From a checkpoint of a small transformer trained on Wikipedia.
Size: 18 layers, 3 heads of 64 (1 for keys and values), MLP 896 GELU, vocabulary 8192, 11.1M parameters.
Architecture: LayerNorm before each block, rotary positions, tied embeddings.
Training: a variant of Muon for these matrices, 199M tokens, 6064 steps.
MLP neurons of a small language model. Each row is named by its layer, matrix (up: input weights; down: output weights) and neuron, and shows model dimensions 48-175. Each number is 128 + 32 x the weight over its row's rms, rounded and kept within 0 to 255. Numbers have three digits each.
After each neuron's rows, "fires on" lists the tokens most often at its 100 highest values on Wikipedia text that the model never trained on. A number after a token or word is its count.

L4.up803:164147214099109128128088126176113159168080118102109140211110155120122152148140113035133149118150194160082102122191148108113143181192107134092103132159161108105150160152168107107137158113183130115185161099103093137083077096116102180129123114154122117151106107119148131117107054131115107075125126105120181123137079057126041114125112082171138088130131100131118172100113165110107134093113
L4.down803:109147119175151105146141114138083060082133082114129196116113157100190082134122146127164122146090068088134168172115112151162151144115157140170044168114163119062102164098071139132140059177063141141131119171071185174153123147175152092112100157139135106174093165181120182085126157155093128128118098068114102082123205086108157136134135140128142092142123138149174091106107132115128131092115
fires on: "p" 35, "s" 27, "\n" 12, "et" 5

L15.up403:106114147125165137166198122168158060154108156103109118131093141144173165095092193147114109138083138144179126096167087153132171181191143211115119146199127146082113160111154103117158165061078115085138177164160146178057105152111104192136153164196146101111154145056104087092112127139093153110133122139089139067102105087149112131147122115116126163136104095053142133133137092095142176130124
L15.down403:190113138159096147145155136138125120187125124108141098164101153133137101135081096068170084079066124070113111114181051109086079087107138120198098167108148104102133133179175139090143145124080090180105104105130155193114133127087131145138141135146074127161115164181121092136105172148166175138128117106188176169128130146144118081183154128131126146098092188118151134099136111130083193100101
fires on: "0" 28, "8" 9, "7" 7, " m" 5, "5" 5

L10.up239:204092178127146185120133189169150126174103106123174176133145135147153158130113152102088128068063097081078121174116135134114079108129156154135143151106066120157187045128127102154151142159124163131108180099131094080141123165183155112104136095137137107136140099090132141146043176127094115122153089097180080066135111162167101189159168135130133103124154132122114174123087149165156109173140
L10.down239:189086101101137104207157108131103163172142132175163128120065175145094167110111160138150184150137129117143106114117162106164141113109077113132151134138124131083155159072208140056137145132161107124190142112123142109145116148151193145163143138105119178176118082095119107133121128105135111072128132121180160147091092125066154136154143143046149118154160185126083084153150118075143118107059
fires on: " and" 54, "," 21, " that" 9, " to" 7, " of" 4

L7.up466:107141105069089109157138137106086152170119175116140092081151110138155163122148134166085114194119174030149114121153166142083148150153181140107164125201135125196150074152103134117125140116108151118120128105090087125143132094114070108084143150108140118175097088082128096149120117141160163122109112064126121155088082096146081191160195208152134153168086091118160123114150153169185126154129
L7.down466:152105023107139124108134142131109111103123171142112096148118150136131155152103118118140080100097152099167161125109147147150131196147083109072118113098140133125148120158123153148162174162100088166106095166102138125144120045184119130173166074160077159107148096119135127138039111098146119109103122036092102102180133093177134094101094105214135154074118116135124102142151164123088070098094
fires on: "4" 31, "en" 11, "3" 8, "pen" 6, "au" 4

L6.up282:141093076129048132063124125101102146103158158123130097163189109129108123061149095130127122082131121146112151185106111122194083060127121134149111101097160185140120150080112131154167133138128113098178095087161117163103130129156106084117178117154133076127153113184157133136114106142098156118167135146143115145109205062157126139114128103179147114123116133111170095185168124125163092145065
L6.down282:136168138108162163137126166129133053112130129151153133159094137098169147134089184035142168152159123115102092135136123088087105165118174161075097127121122111143113112089102137120147097099222165134134129095143137108095165101075094179143123154137139178074125081103156165087119128115173111106061157093167127141173098167088135071136140116112177119163118165155081142125088123114104111069108
fires on: " |" 36, "s" 13, ")" 12, "ly" 7, "\n" 5

L3.up490:121124158089118107105146159118109043116126123141208144127036141089109156139125132169164163155166097136125151128102103099159124061078163193128128124142149138196123094114125035086094127083126092184177182122110110179115154115084137160134129160136172117143079118115161134149186160137153083092184138113133129155072188128198134159124139118143109198146162129144182102094124071111117141086160
L3.down490:091100112152087139138168094152132134138094091195138178122151081108087142095157117106116160122139162100095124121175163076109180152143083142157079190152156117107163092077144115114108095151101141074149073125137149119142180149129123161078122117129146048140159118126101140107153179166052159144149116157125168109140068130098110106103091160142163091108127079060164134094105129149079120194224
fires on: "er" 41, "ter" 8, "ing" 5, "ry" 4, " Thomas" 4

L4.up274:132150185105191136127152180146140195172123133114140142195082197142116167127087100116108154146127086124150103136177157125088111153172092094132124145128131130162082142104157103149116112119131128074153121092138139148138115087120109108159137111128105110163101126191123192151150139126141169127102059131161144071120108082129128100086122154091052011164143185117113127138128125167121049074110
L4.down274:092127122140110153132155091103134118104116097159073122112158133112135113134096125141118125160129207140070122163201081149078147091173096115174074147094177182118142186091133087112168145148171117180135135176153094086103140136116132121167137109130094170119120152114137179100084119159132093130187191146138073119084149067113126044186173060121083139120138096140146144084108152148089178113129
fires on: " than" 25, "0" 16, "p" 14, "er" 13, "s" 6

L10.up734:108148122149113103123110121158161157127136167100108088182133141122184090100105146217152158146115130093163103115084126114116096150120130097116118108156131126111098146089081139159077129156063112118103129146075118105066115092115103103114127126133099120153119100147184118102077076186090109092130187120150113079147184115148149151141150104172158122185132130158149126133113142119173078116144
L10.down734:169106126171081107120089110146094147127135096070168103087146132159137108147119142040104151175123108164167119118194108122116087155139109107153109085111106106120173089144120089125134095132211129105126131132091109108172143093085172111085093105133150128198102093102093167182201127095124162093146113141124116161099130149080162106133103116120095137156149139158094116083172066125123204168163
fires on: " S" 32, " G" 15, "ch" 4

L3.up78:095182130154157100184169165131163163117146129119159148110153135136096143161119169054125119114149076084194089124204165080090174083119148139159173082147138059103074104109126097095112109117087135104081091055132138112146107147162092137115106103136143117106207173085126134104140128205128130079053144159119121155137096158137109118119148150089140090099075130181174143191171137121136093143110
L3.down78:186112126144184080143145120147152123147144148137139140133151090183125153158082064090143143180136087104158179160109157098094161061122129110146147135152120157094108115156096157121150123137132110087111096110179094110175103127197153139068097128108106141174155200112134114104105101116095099111071103133164020134150110134109096092107161196146136072151153136180205100162121140102080117094163
fires on: "-" 34, "s" 18, "." 14, " semi" 7, " sixth" 4, " third" 4

L14.up691:121089193112163122159102086084135116088164153149094173122144104092138092102160137165095104110106140131130120154136098119143130132146145127131132118078124139120167119163190069172115215124119076129136151100105072089057133149108136128131168079140102134117123094154166168085114221066137132169088093127156152081129051062087111110105171142099115124104105119167101148119135104105153151164090
L14.down691:160154140096094209136103096172165091120089150105169160126134083071087127117151146116164158153114124131151116154094139160079159167087144165090126135137217148027176101154141165099129155115134188063115134168131147154109129165083140141161132131127169141141120096100148100113138115113142136099116121141135083154077144142140161182124101137143116153147150129084064138159057107142141093105178
fires on: "al" 15, "7" 14, "8" 11, " the" 11, " de" 7, "9" 6

L4.up674:086124136110078105149186135133130101106182116139116163157163115173101131116116167091134137183089120112149119105159145147095137108130136135083120178110097115171092099113161086146203091105136104185085102079060136120109094170113151144130121129124139120134123146143155112146119173160086063081150092138185159189044135108121152155108139164145143108106068100154135163177122142149069160183159
L4.down674:100122124138098140127138181176060100160137092131137155136180115122155185202148123049112126123060068110145170182144165138123142091157148101095099108129154107115077124160155132085107088173082092152166080154133102112075110138070122157140145127085135123130173154102132102151091060151089106108159086154170166104103138100121103177116137170140180183109155099094179144116139203108145129168090
fires on: "s" 23, "." 12, "d" 8, "-" 5, "a" 5, "ba" 4

L6.up869:159114133160109123087121173158120139165051159119153110143189176104114160126120099151138090101122123137109114176150098124143099104070138089165087115130111096155180131108168106101162170113132145146137143157131090159139097142174141113137130108099114135121080150137126082131123150123136133154076088156112138091176083134143112133149086114197174098125090163117086105117089132095173155109169
L6.down869:121082124112126141042113142096077145128112148186162104129132142138105154149110135186143111113113100082147117114062146110130161158157131091123211075153124092107179077091148144089118216145110164125131090137131126180080047143183130131126124167165114120080156179103116208112100153123084142158084115150165127170130174146119087142157093090136080131195082126048134110145132124163110111120082
fires on: " to" 23, " co" 22, " I" 8, " of" 6, "co" 5

L3.up427:169136144105088114106134197151125154086146065112150114125126177102179101086148103152193119156142165144115130079125091138110123116112143109128099180140112128108167125069110141127080120076120120164128186110076131095138061108142145118135130141137090065142044099219086163093149148162157188048128161114126107144130110200179129115128166101152186150172161085150164095134108072100131185032132
L3.down427:188134095153125152153125068160140159064135126099124121162145175083106116085141151080162128134074141116170163068117209100115183090141026130164158134178154098188150052135085148064102172123104144127142092121104141098151152098144126137134151150061096113064152100085146152113167125138111096119136137117037197112162147056169182145122144104105111137180140102082161108122075181096092173136163
fires on: "er" 23, "ter" 13, "y" 9, "o" 5, "en" 4, "e" 4

L6.up876:147147131065106165093165138128100144102108142129165129091140109196117115144101114185097086126146164069110099187122145170092145139151137096120169094131117071102208115226114135132083129178140089148160088076114104098154146144147081109138145108102133104126087088131151167145133137090160152158170138116117120078095125142086185150151111193145081136094105112118113116157103146114156147115166
L6.down876:144105150130098098145101124141095100142129134161112131150109127105084117102096182160214151091148094107127115057079148154140163141111173082161117109083104121095092172120131149136174119106145100132132154171155168099109120153181153174135140152153111103136128193119143105096112108086100167126125129119085160149161080054180082090139099107151141079120100153161081100158105171139139133059099
fires on: "1" 35, "4" 21, ";" 10, "3" 10, " " 6, "0" 6

L2.up438:151113155083175107174140166176118065049111036093157123081148133144124113158145122150118127130155110137146154144105159151134100167125158138145177164156100161124125122161139212114131106117160121181145116109131069113129133094134123087124106112129089115047118156151124157059141135088162175124081139131169105119144138082144144133138187124140122109102097144173125168115139142148181108079138
L2.down438:111133107137122178123088107112088086107129167142115150117128208076138171178024170127199115132102116174141123140110144137167098142129114139119138107146168145162160148167127124116145135148111124108132126107164146106141091164110171142139120137192139178116168074206123082140178093114140137101174173146109108142186127125199130088131111225109176147146123210078165115148140148106093089133081
fires on: "wa" 15, "sum" 12, "im" 11, "sta" 8, "tur" 6, "um" 6

L11.up445:120134164112174097156136132113113142148125153121095123146165129136147135112157173172123173147091118154114178097139107120110161108157131139196108171118115116121101132155116079168099148102100125091166157153183176113103077150170086142114127154115166163066126116151166157173117119178088142151127161083114110061143133118089097071085124141084110141114093060129152185122167132146097144075144
L11.down445:163149074103103087188134164143176154152063125128084137090104112087137102126085129062139120089111172094128123152109146083115157143103124039123156141089093099102142169097167162080132117109116079133120171177146114136152132151125129148102085125126123128134127099148129148122110095142068125143120182166136160128160132125146124102141108150149157224135100141125136096098137131142098153115156
fires on: "9" 28, "7" 9, "8" 8, "." 5, "4" 5, "6" 5

L11.up58:100153134110126161131090114124097106142131125136157125180137096149146144132131079137083163153091237149137178136097111104101130154110164132128170137117096135118121145033115095163105135172108145136081129076065099090125140111146117096076169120113160104109137170159159173142101119127095061118123092164158119131113118114105179107096195110092177130170182158157151169119149094088141110146153
L11.down58:122143095132185139148099087121128125143119132141138076110153162174132123127078075169100083148159136150142148128216071124121156100087096101149103091157141119121100132107103133060129097132182112098137160143048171131099125101158172167092098142085121122169139086179150145129188187088064134136213196097166094122090144094099084145138101087122119086189089122104145113133140194073122109136107
fires on: " P" 26, " F" 17, " S" 9, " M" 9, "br" 8, " Ch" 5

L8.up262:155108125147150142117126090113120140130126136090135107134174089129070156145127156106099123140127128151186150165187130146132132166130116148181108100111135075159140096176137074141152158148123154114071106069144106080109122117152084114120145132108102184230138118146200122166122108154086161125061131088116170078135152184158078155170130181092128102135082071106178222080124099142132128100184
L8.down262:206132127088122119169167139104165042072109125125148129161138140139113146112167114141158113142178122148130107094076134107125147112114202126134103170169079113185143122101168027111159096116131093171119104100089130145121186108106125157148157154152126101153160137158101145098105116117145125125132091127164145165165118112129130136187083069135168088147122160170098058112054143094091100151125
fires on: "3" 21, " de" 13, "6" 11, " " 10, "9" 10, "8" 7

L2.up9:096152093178100073136106169139137101064138132104148072107114102088048150098093101132163126108132160155139144136112152153159113128186197132101137179134107197054117150127118120105148134103112121141097121144157095146105131184107100167116089085138096099111055136197125107186128118205086080141138015109163123117194088057136092148100172170150127128135192111097122117080123109151145156156108
L2.down9:135137137091159137130124106203126110241175171186120150132159161125092129138118127139103094166123068118124122084118135091096107126127107121138180096152117103150153136070105157164157088139133137153110135122129109126129153149148065146117154119118149165116092081131173111095117115113103146172131181101133150173117139154089114167139108138141133130125102171140093191164128167035100131147095
fires on: " of" 28, " renamed" 10, " founded" 7, " described" 5, " recognized" 4

L6.up832:154130085157066165100085107171099107092109133106091136134101118150107124109142143143126124190155147170111020118096103119131121115124157060132146112084129146146035110090172090091101177125119138117116161093178124146136132089123118183092103090094085121113204110188110092136116110126137136119172102073114126125083182092175096146137110119132175093134127116107113136116198096158173093149101
L6.down832:063169164156162099179128130205160142105128110135092130123091133133100109154162085128107091173151136120127173142101056168069078156116145214110139138143145107126174146149146130165100131186152171127120136059097122086101099149116114099122086123150073141158141134065159102137163095105172147085171101110159101091148162142113132109134125152117076123126173113104105121138138129132080060149130
fires on: " |" 27, "s" 22, "ed" 11, "==" 10, "d" 8, " stated" 7

L6.up295:111145116108137071118150078160107160107140144135119152118157175122156146180186048029080136176074132122148124070115149137116151166087113079169138134128100143142156105126089066126091098150114154140159136152163175101156090161150205106133117152158097110120218152109118093115140121112097176118137088136164059199116062172114098131137141129104168102118074137159152184122142171109127127199139
L6.down295:079099130106109089130122138157136032154176128164147147103128063139123196133158140126195215143112094147140113172092093092124115161132142085082086139151157166123108102134143085159100140106156149063060173136133152089135101170031106112100141145126137143123095144148159104116089122086159067132119174182142147164116130162177128097100177148069165131142146114120120124134118140136130155166137
fires on: "." 44, "s" 24, "1" 6